Part of a small language model's weights: a variant of Adam for these matrices.
MLP neurons of a small language model. Each row is named by its layer, matrix (gate and up: input weights; down: output weights) and neuron, and shows model dimensions 426-639. Each number is 128 + 32 x the weight over its row's rms, rounded and kept within 0 to 255. Numbers have three digits each. A neuron's up and down rows have the sign that makes its largest values positive.
A block is one neuron, or neurons of one layer that tend to fire together. After each block is what it responds to, as a language model described it from the Wikipedia text at the highest values.

L8.gate369:150227140116125135135125144147155077116117047094104124184164139121161104123159086150158207212128089112181120139147100195190137197157160138129120125152138115135147063069102100106075129159120102143147119119119122139057165047145104129134159122124128166181116180209160119158125147134140064164120133093093179081109182162149147127116144192130133151198094138154119063112130154069133154155110148103163156172153139142132100151203084185120126135114169156182118112135143109140122104138123184111143116091146113107164102150110158119108150090160104121155146134136157082140111144098078167161119140164036151159157097086110132116150137138122140130159105115179
L8.up369:160159120121117166086149163116181168161130172145114111130113128218131122107098124056136124134123143134080071134124122142171064137155173147073145193114107140089113092163078063126138131157122128062149156178122117149107128097163174111170131139121115105099092127144131103051131143163102127147094114109218160140105119154129181135171137107103146232076100062151168163155119165125088133140145097140098171111119184104174118121143060107150154150181123133191136108121135082135117133132170193173092114156063093142097198107111145119095137131110117151151086188110154120150118152060098099143097231155112133163065118102059173139093122138122096087141146078142
L8.down369:140124120103144165101146159073107125106104061172180168142146138110096153162123146123147162151074076130148153103126153124136112105119145137072105081097146135111154137089095139154104177094081124110172172125158087099097159103117155144156140103118094130138203128130121123139110121083167070081163094106077159100135124131145120122143150149074090120178110194114095098129140119158112134130118143061119170112093095085152107124165100154175101161094100116105088103136160116160106097120170106167138149123109142087166125108141129225117156112130100138126131105078102099198148126110138117104120130127124047145138102055165158158117117085133124098125077081093
L8.gate591:082142127115152075074133112183143158119170148143085081091141111134113123115161133134123147149140092160162125059160099136125125212104076157137164159143150068128057128129113108151134132122213118119133141078123091090146125101137101140139146073144173090153111167147171082088085124155130128157127090172114144117131111129126140141130075113147117185105175114212189132131123141094119162159113116086134148084156190134153104138079107067068103087174156207100079143147103103118070125101130160119114050080167089184086099181157171086158166105186144166144137096131090088152118148107147172088092130132100118165100154102179173179090107149131172091065178106130
L8.up591:099161149147146111090102130155167071117112121142108110143179105094128156157121118089144173125093112096132127155107165080213108155156131121104157080102144105180044134137102120121054047154148062169112099119147095136115111150082170106125174131118128105110124159107117207119149179093140139155133111110162122133176096155119107128166174136105071115096121100222124108054167153145158094126085099141150104153135171174118121078142016164142093131157134138133150176127079149135125116088133124157178139134154113115117138115168161135079096131130117170158129140058119123079159080134074180130075086174102136051069119131081122087149119154099218108164182132157
L8.down591:105134122124099123136145062118146178137087125153147130174126111122118151115129181131101139072122151105188154091137126183143075106168181079090133130115067172145132118132187074115133151119096155113107189110169133170137155099193083033171091109141163087127160101096075136151130143141122088174167166117145122107153168166192095162158110114084163077207093164097083117108070088157092144068176148183180050062102160099156122134069196184133169084107110094136042080107127137088185110128156115089142183132086099189140119151143168156111110146092075099097161123123163120180127121162203134123117069137146138080156126105077081136103194092114167156090114120129
L8.gate1303:213150126147188116128089155151105117081159127097151085086182090105139156077134108108135077104075135080137135193120105177130070151102101123121226173120140109122129077127172104130139124153146123116118090171130111150089146091124167154122101185121088158161163076145060168166029148113048102149098108084123110100139086123129177129141154093124123100090115104110138154152112119104142102160127086128129155067156143109126115138142163150098126154162092122145147105076152116133192157133224097143099100120218102131106121170125154136070140113099134139128108160171125198113136105107188158114111193130148077187091104086160073170128154073157179206155081112135
L8.up1303:181118155109125169142116159190094096122130098172185129105121160103102125165123142140101133137127079106186108118178111151174096103119126135033131094113145073046071143115118120103143107105195147129106105148164112188072145085150136128103101129110062063172107116169156093135079061174115134108079111099149089127178126166126127091110103148073084078090102115091117101139098122136085127136134111092119211135085067194124146133163124160070167176151106143147132121050170162103098155117106109143112092152134079128156149159217148161127149094128165111141094117165106166154107151102150075151149138113170142155138158090080131170092146058121210119152141144127
L8.down1303:120134162203128063116154106097147104169127171128084128130179115102136163123139110120107159168142158121156145157194103103116159134073157158162125150158184148109069108083162135126128159129116110090165174099104119110119152115191092176125072153116160121124117036113129095094127147078146105116098130133120202153153124136147104061172053171127152102152158135112146132102138093104132145168126135099174112166100130078155078121116129220128105132131117110098096048131115133111130127091143082128185122081067147113142105124163085094170082106157154111133064076097096096144073108172142068071120080145105124139136100125172167172135138077153112101117119225150
L8.gate1533:130121159136193171078161150151131127070076100134129168092176143112172143137115102181109157136101165162157139120152084110154121163070106123157103143145164107149097102149079109134104152188143138164167113080204134135105163175195145103108098160123200166101101054199135147146144145140127091118118144163131116095094101124107134126121143162143083136115149114138124190076080128137108145076139071108185090137137141119075130123138156141151180143110119099113115180140083088079145182153175140105161168165137145145099140123156139157111131071130113113164101156133143160118170108121156217124105144171137067134099076126142116149153117141128074132158110137138
L8.up1533:162135120147137139092138095186108123084119165081114143111189200130102124132144083155100173110102058116114175118117131162138133126193142120104085135130090155113138077124132102128077109082175123154126169132117121128156146115098104117153221149133114088124120095126134142090132108130079131127134106085132172158118146113167152180171199101143113147147124154118099104199107118082216162107151124114082129103113123114136097097112132140116166168143141102133181095170080156151067118130134123124132078185080170095101113171141103138105120166176185201111165153144129147116121169128139081106139171081178172139135144079097104172143127128119151134093169197125
L8.down1533:135134141179106103128105114133150122019113083102073131123178117143088117078103131167134093177149055111122117070083111131174129137083104105127162113181143155139116059140134142170140087172165159145136113153177156141097214082160122158129137129107135098158141080122141102085099141154127088115122100141132139124099082180066116148117097155128159163103154100205111113118127128062102125104173107138116185070132115096163161062082172185156173126135159181188117151163093145106153118145173117119130134170207113108127095153105081210083102140109165158127120082174133118173115059054114111153153123114124107118110103115097077130105147131101125130102124127070
Final digit chunk of years after a split-off leading 1 or 2, often ending a range (1930–1933, 1990s), plus era or event words closing dates (BC, Revolution).

L9.gate401:147093114147132150055138104153152141117118206181147134121108141146123165101102105136126145127081105128162129162145126120162134176089142078128151103136167164126137071157137106138106088109112149163149113140106192096093174071143135081142225097115105125103070075183091087144109185138153091061136078131105125143136103160129135124172138142137148182096128074137112118175105195124069120132138129152133104167135048092103185135142148121070125105143134180160137116117198108171136153160181123089185076143118115132069132128132075130062139186080165158116163140119109210142191201155138124095142170114118147089157109120095139195126112115070138115117138131161
L9.up401:168135167154116186100083088145160136039157156136139127092087107103100118096141157081131122184074046131136132112158170161126108178153132064145131090108166181123128102156137146073120071119065130176120132102176162130177118171155138132069153169128089130132077143180185122148103140162061168109051113156116113141170093090080187126146157102096099098073156106143164136111123161090127080113129087127091099166129046113138154127133195114119060134168138151174113073158146136134192124143159140153108055134160098157130134121126105129114103147161123140127154130129117086166115163131114112155164133121124099123137101117148095115063119139140128123135122197135
L9.down401:150150144131093089146145135094106070153126120161063187134144115112140186198101165136069159120120123110119141115160201119144106137114170126105113089151080127079126135151148115090098175127182116159088127110169222096115123125136137161122111143113205107131160149124110129184102164148143166132158089147090131133143117130114141151153084145110086120105106088120071076067159109130127090109193071168160104111113069052109124079170155104183095127099105167109097132132119157136127081121147159085120102133159122110140166128139135185125203126108111063115107073151105125164155043075164107154115105153113172109133114112079123120115142115131102115119179127145
L9.gate776:103167081121172123113105138133111135115101118130124124125176123140144153137126110083095158133121159110092104138104088121152151096199106104142161175217152121155156056143137165075197184119166093124178141152156158107116177098117051120078096166172092174134063190186096037136127181145149118160093129128149124111075088138126097105143149124122185156168163153136050142092082129124086144111158085073143159161142145104078068114175095113134085169149175163115168107140121146100141138172153103203134072115100119205174141082155155101095155088153122131134146121124084107144082146172173119115082146096120133163119131126127120126128114164098073196173141106137
L9.up776:096145145171169109122112161108102097096142121149178160133145094168100103135164168126168105075133127155171115156182153113150181156057150132127159143142112106099145151065080123101189122084137043083117150151081125170116143109098101139202127109124142099096170159152114103122176154176111072164140110191109125125112136144200135151102139172091121143178138127133178117112108146150092148136099110154139154102104087093162105157111144148145121122133100095138148111151192160080136162143142119194096139153114156079164150136118142164130121075100132103119082105134080112112067084124113125124121123180093142135139163110178129175066111174091152158198165124097
L9.down776:145103121132126104046102106161139186108102131106152080109104136147094154120140109077157131158154145079111071180125169143166102075106099170161126117176131104044091175174132165101109137053152121144120113104118124111102181073034127142057123140127090116149066141122150080199168123141137100085117100104083100076122074085115181098115148158162115125099137102158151076186075128103054104125108113129176136149161178113134165110119138093106099190129172163070131085166126100125142153058123104146091116142095118145156196096097181174106150098123102133161097113120124111154116114169158141120078150138140128100127135133218157111167137124083152166156104081111
L9.gate830:181112158128147156093111141141145158162088139134081100100167157103198119184144157152137123165162116088110003140146074124154152110155168122180100135155080116131115131173079087116146115088142122102141111152097082106165108091135131113133116146095133101154111070133078078131161113052193204173120134208191116114158108069129096126141112058170164167157174117132134169178116201075136146163115126104177186114114121175124118143148133144077137203167123098136082115129143139104135181129163145102162117094079133129077115081145159112139132102098107135170141069137133110102165068130226127107101094157148114137122145126107135068084141132108165068122123158089
L9.up830:141129090144184085149117062100078142125141165111128112141108153137136114069107097097194112162108125128152082192094137131140134086129165105193132133148125138122178094100133148083143193136110140160154113124154119170156047151173099200088155119124132165168071119113148136160125153173071117078169157144112202108148132168174153130075166220102150141170168098144113125110131102101082143115091168125151130133148149166108163077098121141123096178149127130122093180096043140185149095123107151135163055117139116128109132135059120087103131087186122113121114154178114081152184094153115192184138145171159102175155130101139110141101120154088092141125102103140
L9.down830:107136128146137143135091149109153132090127137101110147120175132075106126098115117125103130091095115095070127138125134095128167112107121077160125150135100117162114099135089132088107124124146093136101141142148132119150093100164141160135151142049097136116117108165059111174104158075166136118140167127192140128165086114120055187148145103124115121176119128122091158094082161094088162097187077117102101052130145140123152106167139122100138113203132137129071127207145125106114175125150108108143179090127134167117132118154112137095099146113154173067103117159115141127162148145147104150136174155145177178078061163119087135092085148072157192123130140116
L9.gate1108:146084174127094128120124080101155083108206129111170099156105128151113110129140126141116195101128121162127120112117127125152123200140148158169122134132087157083131119112136131230106113166154097139151104180137093078080156126154123100100148069162111104153108115151082128197106134078144077091160148189125129112108155129083115163147114133147094154168100131122115120172108136149149122132145125128134103124118149164140134139156135148159154158142119141199070149170171138147142126125133140128143116107088101096163141124207156190099162107050104154106077147091155109124123144107129235094176224125125151116094130076139154100118079164113160152165143116092
L9.up1108:137167101165103159098142095110111146095147051120122135160090143129129120053119147059151148086144113097152145156112069159125026130103105142104117179147099103131132150134133190110104154098180149099172152097099136138159113099126056128102147174122119091087120147187118094161125085112190160079158096089135163119114142183114163117136163139163166126139165087113162162176056075104131096121121128124132149114103151124123154129133129138172110124098144129113189188126069075121140134126190135195099153117113092109138118155126102080082108127094112181118074122127136183174142136148185141101158131150122127110137106105082130117093102138122130118143131095141
L9.down1108:179120140124088078152123103134136182126130092111126184114150148169151137136114145134131206158144132141148150091127162114109126124119163211159081129130176148105092112125113098172184117098135168151121174199091094124119115111153133079200135156155055140115152140107114105136154097095105124069115118126051198178102066151068070150123079066083038152127158164121122101164090174138181159154123132143117112102161189132141131089163036101105192115162136112135126135127118159122097186136043079082096144153119195122085145109117130106100152153169111133071144132160117100100073136075119108128115161061172042132170152135121163176180102072193154107150140112097
The last three digits of a four-digit year split after its leading 1 or 2, mostly after "in" or in date ranges: 1|975, 2|004, 1|932.

L9.gate221:186134144097175103140117111177106143152139206125118124062124142106143147168167123137155158156160151134188126163093167126106144127115155061145157166132138109137130130084113073098202133125088109127184144104091178089137125103144104070115174200104166110181124102105157127117147141142118068102128046152164173077141104049071084061093127103100113124139071135148117087178150127130186166092100078123099175164130157142120091097101112156172103100173136169132132106096115159119131197082183094091074135127074113205145139088145154154117183178210046120217154110126152113153095120124123147157137071194125117109162137102084123135176121107141152161134150084144
L9.up221:128125132087164161166078118138124140144181098133126092119105122156137154151105197126138127134128119112140100103185183141128086196109105107115097133175126167096068117103202136156096126161117117149172121117112171125120158121158112070151188107064117183126112069132076140142131153132125104092100114113047113160167047100089130152179105151138090094130120105184108150128105134089128171126129136170167148083090120134119168080162092081207118190125102156131132134173053110097180148191139131115148108133107122111074147039093093147184073076157094126110118087109148044102123123070147140145134168151152110117086162092024099119069177108100112081195104157142
L9.down221:110194100101120108145112076178151157156150134172164069100126148178107155153103123110126145145175130121093174089145099198076142100131124157156120116101111161152063181125152086122126133094122184087122191140131157138150141105012162165120091151128080126111167136133175089080134106142099106130133156088126134147101170126119111102110153131137158159128111113116136139128109133127072168156104155121133112098207129125096153145153084115126181071136118143140133134161121155074168095172115160114125167127172086100104152132124075087170146117133138158083145112106144141077144097159148146184087130027119076117103089103160164123150112114130090098107117130108
L9.gate285:170116202145157100141144139062124077150138139072155163128117156115173172133105125137149110134147132109177103155121095131160167140138103149171099108173074137180132153110140158131125130197116117134071124199133161138109124160114173083092121186146163141140098088097138126120142150128209119129152111161170126065160089116096179063135242143168168085172112072132102073107087146150109083070154095154159115135129168167117100136130082157131126201192132099163126188161138102100117146154147120097170070147125053171138080134090169083143121137127152159110124113091119127103118175123147144176079050172122121142137118196110072113112139089117148106128140098156
L9.up285:122135146150189124100121167190171159140090146111093149107193092135110172110139195167122107118095122192079169094178065145174144131151122130082121057150107166146205145028081184072091183107112109097108145130077180097137083106075103074132125123142129130095102127097159147115135111167101086207146128119064123167187150130088202140137149095150173127116141110132059122156178153088181080131145173118149123159138190143156137090128117191140127091148152108098182094153058120134101090127092073136109132138083151174153112098043129096161089145150132105116112153111131130178211143124118172121110137135104097146194165146156137180142144174191060145100141118130
L9.down285:093136098129147118102188145146110114142185127150130142109151058135053096110155112148099106138181126108108168123180121083123116139143153124127110129188127129112101110144157147199128070168174186163120105149119178086109079107143144172165146108113157145158099155196154093112119151072158105145108100132094098147109185193126161100103121140103124093144089112172134158086168064136120131200115145153113059136143152124198095164151079133086179119125147124140097137143185138138149119121108045048119149162092106106116129149122075099117089109123153105109150090129146152092100131156152091146135114070180121158052122096175164133190138094106094137122147111045
L9.gate675:107139112110133132143178118139132132099100089115075145131049084161160144103122101125139108133145181118143119138066115174190124152100103120109172144131156135131065167129093143108159128132124112124083144145126118107159124148066100151102102173079111077154114083087122068097097155163139088150120102088134135110169162151089132137068084128120114073081160120098163170102131156153150119075139082194138139140088126177097113102112101125093135160130144113133125170200133164142158153161107076177140141103171128163079133082176120081175145133160128130163138128126127151080130105110173167122103127135151169094115083096078154181085149182141100142176164178141
L9.up675:154145116147147108122086143108140169141082134092160173075124140107193138115197113140072148138158131146129120165128144076150083139174140112197141163163170086114111157133178063186133103103134113142138165142155154140124078169146197154138097146146137121142137116129127092148116095154148088114137104206109129078201155059102151119155144126119109106142166162119131149223078115104137134106195106126078162102100128154121036086078166106139090150135093132138133091158149151153112187081150100127111146105146109173097133093111150122131135093087083128111121129098100119108117173147151091158133071164152139200121100074144129196129179098031097149107172125093
L9.down675:147135075118133133139136044084150146124079113078129097147081063115122147121110131163137150156169106156108089139136083091125147069190159089109129146133114145116094096101106057154110107170110167148105119128152149136136136216079095122136190169088142101186134151131141097097121112113077140114123137137179128148179166154089072181111142108174161151089103122102114139088114097160153125183151141102152181102168143118114107162152172121152136125108162128146089168102117193093114110167221130122117194090134101151111133167154112090101102089143105101124159108185116144094085135142117105183066189086093149125124132174134097104111196112194040147082131142087
L9.gate790:132141116086146107098119124119126144150143096175060167150110154159173125176123143115125105125148136129108131147174155127092146194141141103122112144147117070128204133086093113122106112080149136123118088152116163154135204143100179122148107102116155095111102174201137117142165063074077142075080097107126097157162121134177158176087106087118123072111042102124144188175107100161144152115150106140160114136157119134105101158106183169104135125127150134104136070078090199145117188120151143123166121157081104127131106120079227159102137100127116104177103115161135108139076182176157185166104137158143129148104106180137121173124127134126093083113168146123
L9.up790:115085110205187105112163167084154132084105088096104098155089147144132117122170126129124207109122120138145177127166118103089100134152115134122149132088158147092110104161070115101136064154133090135126152055138142081097131048220152148075076139100085066059090145121163139134130166167139123098115194161106131132148107160134140158076158109128144146106099068161143099080145178133130118095062099091119148135172163084148137159177110093133044098133083098120132155117153159127135125144130149123130168110134116079115141135126129117080099139063124050117172180116124176056100158170101109149119110131134156115092117095105130131158148098138110117180146140108
L9.down790:102113124148126167138103130128111188127122156081140138150129117137148221112162093128161133128156169144129188094144132112118183173211182170128111102165091162157098128152160154075136167119141105126127151113106160059135145158115135127109097148112098138116102163081094130169143097143136079107135139117087168094109165096152172188139109075126135097173129116101139129149111151127163135117134085129106056103076105126107150181149091140132113091138176111165158070181132118079104182089098108108086109122104080170060187149074211179118120121028148131142110101145109147150149122172061105069041158128181097159138150120092032118155169171100173057118131116130
Fires on copulas, intensifiers and verbs just before an evaluative complement (proved to be, absolutely, deemed it, much), and on word-initial H pieces (Hotel, Hummus, Hanging).

L7.gate1063:187095138152121188095083121125141133135130146136136145131154067118092143155110082165132040166079090170121112129186185129155088161115149123155143088149147140137080200143047113081086077135157094128145113083066115112129186130129165105130116122129094102069089115140102144045118123104133120121083078138101128129142113065130160062182100136169127135148220124157108135163120117126097134106100111167078118128130164118115116101183133145178090160156152122139129071164179136182135148123147114122139136082082108126134167144109167091096126107150132168144167158104164128149183132070125134119106201152149033128177091068094108128170158094121119157120137095158
L7.up1063:190121183137107164148138155147123163111181149112103188050127114100129138147109105146150139087104090078163116193147109140167137128117120056066145118182132090111094131185075069091079100113123143129147076107081168125097134137102123117061199180117132091094109074118112104115123142104183081074119111076169148130141072134078092111136083118125110128110098126121058082145161086065171100072136157149080144115178089123129117089114166075145141076163108160127117122188122137160124162166132157111075092093121177180113139080163149134139126113138073104155194125172072127115186128119172193133122099164135126109163081090111152086149138118161142156091132133186
L7.down1063:111089127088109122158146105124140097130136158134110115105161156107098193153204171153086087139160137174141134158132086123120139125172128189071099090153136158134124189137184170125071118087141112088147152087146111098162130204111141130147082154075120108159162155154142147090139145098133153138085125148147143181140131104094175148114176120101138162148126086129109147085153155111137112105118128122105142111189150135132149146148152113116200139146065100068141125142131129076115100167000177066103079106115102121135137150077136083191114152085114163086177100162118089093122104102116152145106119088122137059131190098147148149157196238156141136133127133107
Adverbs or auxiliaries right after is/was/were/are and before the predicate, such as is always, were also, were now, can be.

L8.gate65:158106141121132086111147153154131124155109150151063110188153088145097139134186127114086157118097200125141083193104086147142122159154109185155100143095152121150146113185149093133116185125152098095165140141149170128104087115123188102141131110061118102210080111131127151100101100128139149149139086196155105141097143134099156175134118077182092163107137139141130186206108145118118102143139179119101166101118128134172174149144138175088134128082068152163178139129132052075101138167138135071143059203127094129138067113194131157117139158150090099093141171158172118112145127159085149094096152112072160084123090150153144109100091130173147137113114068140
L8.up65:143144117139145177103081130112165134103140121157082128114122178138111120165074122154092080093137148114155160075192095084135124117086114112149081192065182080209165086110141093096130134166120079092146136101024106082174106112082127142123112105128083075142147099051132138120122096112145164137128112174111185089142165106131112179175183078139120178149112160104166174156105135137113117122188119147117136149138111074094121124100087106124101099131159128153165102106147089105195122208141058072137178217101078126114119105128140121110152128065136099110181116140152098063132084170086134160141177102127095122092144149114122118171082099125124119101130111151
L8.down65:042134160126118127134097129157177130141126096136085083107173107111138090127125147105156147082136142116145143115142110108122161112172176082103131093077121128130096118073110138138164132123163094106115140101068136113150115079147122138129091168098092163180095178180130138113163107139083120139156143112090104145131163095158173136106146088191107165078103127176145099159118195122157135158155105091093123094060121137104171147133092106139125108173082135170064140125074115135136116145053123123134175160187061091150157108166116140100188156118122112155163124132138111113141166144125067148130190119066103141158093107089152081135160172116152120177091128135
L8.gate81:182119079183149160109117110066126102090160132123055050127095145121113148159138143160147157105133157110147100101116120157098156121107120134125081128119162123143108189125089163123153137066125128140162148128105121106088152133148092122145131158158181109186146130088211103144186164145176155119108132164208145125100085164169053189167109087126141194124140145137150147143154178142107146140126093116099127128055086135142107149154093166152137170164128208089095197183147109076122157084145135086115099105130169145105191112147162088154145190115133224073109133159104158152159181151123106132101167143098182123148128189114146081093159110140129068084109104150
L8.up81:148159098109118069130134123064144122148141083107113117094125107137129132118061072183135077154140138137140177144053128117159144111161089130038103088130113044189113117140098116097111132107116105081080119121074170173107124165102098124155137113139104117083154032098097151169157170168142070144159182167128116124091092097148117122071114089087128138099144136149121143143130193166201112094063188157160143109126124161132162164106168138147090136097071113187137110122148158150142110074118054112099179094141144162111151088087077127098131091108118160178170069148165170116158098092133126089162086144133114144096121157093120097146099086087139098135145124099
L8.down81:128129164180169098169158140154113144163110126159140079115105140133094194133135154134090102134147103112156149138189069152171123097077137106135082117084092154120109130131081138175128105128160156140162105109085084079159079124121105100147126130180126144088090149135152120127109091075082139165135124112108136092152113183103101141131150151082084159160116096206102139161091070115116152126184146144185089183203200124096115131089116087122092167161128143117045160098073160078116119172118161049078132104109129134104146120198114083148121140100133133146130154132136143182108126133119142135098171114099117109145113134135127116192127141113184105091035066153
L8.gate156:119126139121117156102140192113075153142190110132070118083177111141153133154074101176139055171169145166138118123084097082172137201137164145126142188091094136161158115091124121112155093125123171081151087114152111100120118106093123131104102126163200118124151088152123175117160044152166124162171124182130128148128155057099167097145158111104135116173100101077131121067151177140119148154139140121103137193112158107124092154090106180164160217141153154067160161117128170127143165188115131072091112115118140105101167183163134132158152153171163143093077118130147087088222153109167155143107161151107170155072124114171176106141126109119199085140121143146
L8.up156:181126101086140098111082087089132114130160161078160144122161108084103119134116117105167175173159152132077117127176137188160101180155101117112113122154074176169092045140115119093146117175096125100098079109090133075107115153177135161037189108146103172135194181115099166185165054178101152133094122146112165167160127152151125133139166130126144102153076140142117168141122138134111114099154156142140132175149135112100162152123212152105136166133162102150137160131134149184096105194079169095118077132101123089161127136094138166147120155189149149092102121149142158155149146123066120168093129098096162160113102116165152123092149148126181140181122147125
L8.down156:082083127103132127177126095155101163082086169152135079136179112178150080183099191152171163114184127165088153097135082097088174087170110125152104099150065125108107099143073143201155162141082095144156124110113152078096224104118079184157086131150134179116097155067127134143061142140119102127146132163106138094191073161090152120112122053158141111169195083142171143136147143162141179078169069164101063094107116070143121133130117151157100134125087139136132069125162113121110121098089107100134117134115099162077164156081123143121058166100166124153149085151107177141157183139181178180101141192185162146174086127132095167167102143115129135148159174096
L8.gate828:121100102130080132115063146160122142133091156134064165140080153091101108140161188123141149155081089108130069081131173162123138133123129091176168140121160116117114121133065174112119149176101151136186110179105165110127086131135159147133139157170044181150098129117093089135151071102099159139209110179128131108120144134158137156214134064101124114170079096150151126129128123104139143094122123122190160123088153177068191144130139146151136118150152144139175130122127114136191132150081098103153073159063101116136132159153139136161185192156106142163091178158185169145137158129143120123155091161113139168145123116153189166169035186137148127178172187144
L8.up828:150134147112124132099154119151100150126157151154162085111138128157122156047091147123136115141133146112119102180134160121055160115124175234145104125103128127136192100148124111172139164136186164071176101088205100174091161126150165146141181110166123117140096100078082122080149128096132144162083154178103158106098119150147136142139100137117135113102134114111129119114123090153089131093170126117166118105131137127075156146111129181115168108104082145057133082189168153088086112128130149110131118149051084127115111135086195097170144147137154216126123184116174154160139165165089163205103112149142112122164109169109092168155090139161168157134165129073
L8.down828:156134212116087161150129109136140117164108167098100109081148053171128135187088152106085143148125125114167148103157126094153120141104181118182108157168129123147127121117106098127131109136125073145098142128097069127115126086139162106135117115102158153115101133125126129129141108103166151096138156079106108142110145149107125106122124159134168165107160186148066131094141100155170151019126078111111131103129108138118111174080134145076165123138125154130132144093174129081141220108051121090088092168117160156102134159094115147097169122158158102121134152160086140113096121160099142120135088152125093158173105133123155139180134137154087188141064144125
A capital H, sometimes M or B, opening a name or title after a line break, table pipe, comma or dash, as in Homecoming, Hitchcock, Hong Cha-ok.

L7.gate508:157152075110129086109109159209158103142125108141144175134194129162097100217136132156067110168148139139185123111152142099143134134180102152185121149064107191122092107110093153122098131152147165143184124176102172163145136190170124075166183122167156142077100119118089092064115150153158070148178055120086140152110151118142181102144131095166134135108161127175068121138100188125047123163134177116140138164141103164156137125116105156176063125124204103143081108106095035103116115131155123170148133098115118127143109146127094084151164100151165106145186150133076134177114143114106137139073131129173093150142097138164134162195106151104077098149139104067
L7.up508:178131098128167105119149109157084119113157073145126176159205139115123075117102185142136106152094104187205181154127114124107126132184082154148133157098159207102152061087097137140114125141145112141115112082181160142112041079145132106146160127174151161122089135135150123124155121145165136047132146094105183095124123167182173160103182115077109114194201150122097100099144162061070114125195096147093156135190080045083047148160155147110113104164097119125129052142129103138103103117144175209099143083142108086163129136148135087159161141132129123140079087160086169127139194116088125142162160102182090114149133157115116154101115145181124141123145119136
L7.down508:135138062082136114115123088159143155123124116143100152143123151121155111116128130173114128112161146045064093153082126132154117110091108096090117107148145125133124108159095098118158170142094144126150161159136153118147139182142150100171116105085168116117126140146131104149111134104108138132168118226117183092125103155079177135163124133165132081145114202123160100197168110102104078087171115101112141148133137122133140109120083115155086091085162131129098133119151119160175065116129166101142117126102099089100162131112177172111111107149208108103099102131078121161097073058217110158110121139131170133096082119088132156093106154130123140124150150088
The last three digits of a four-digit year after the leading 1 or 2, usually in "in 1974"-style dates, plus decade "s" (1970s).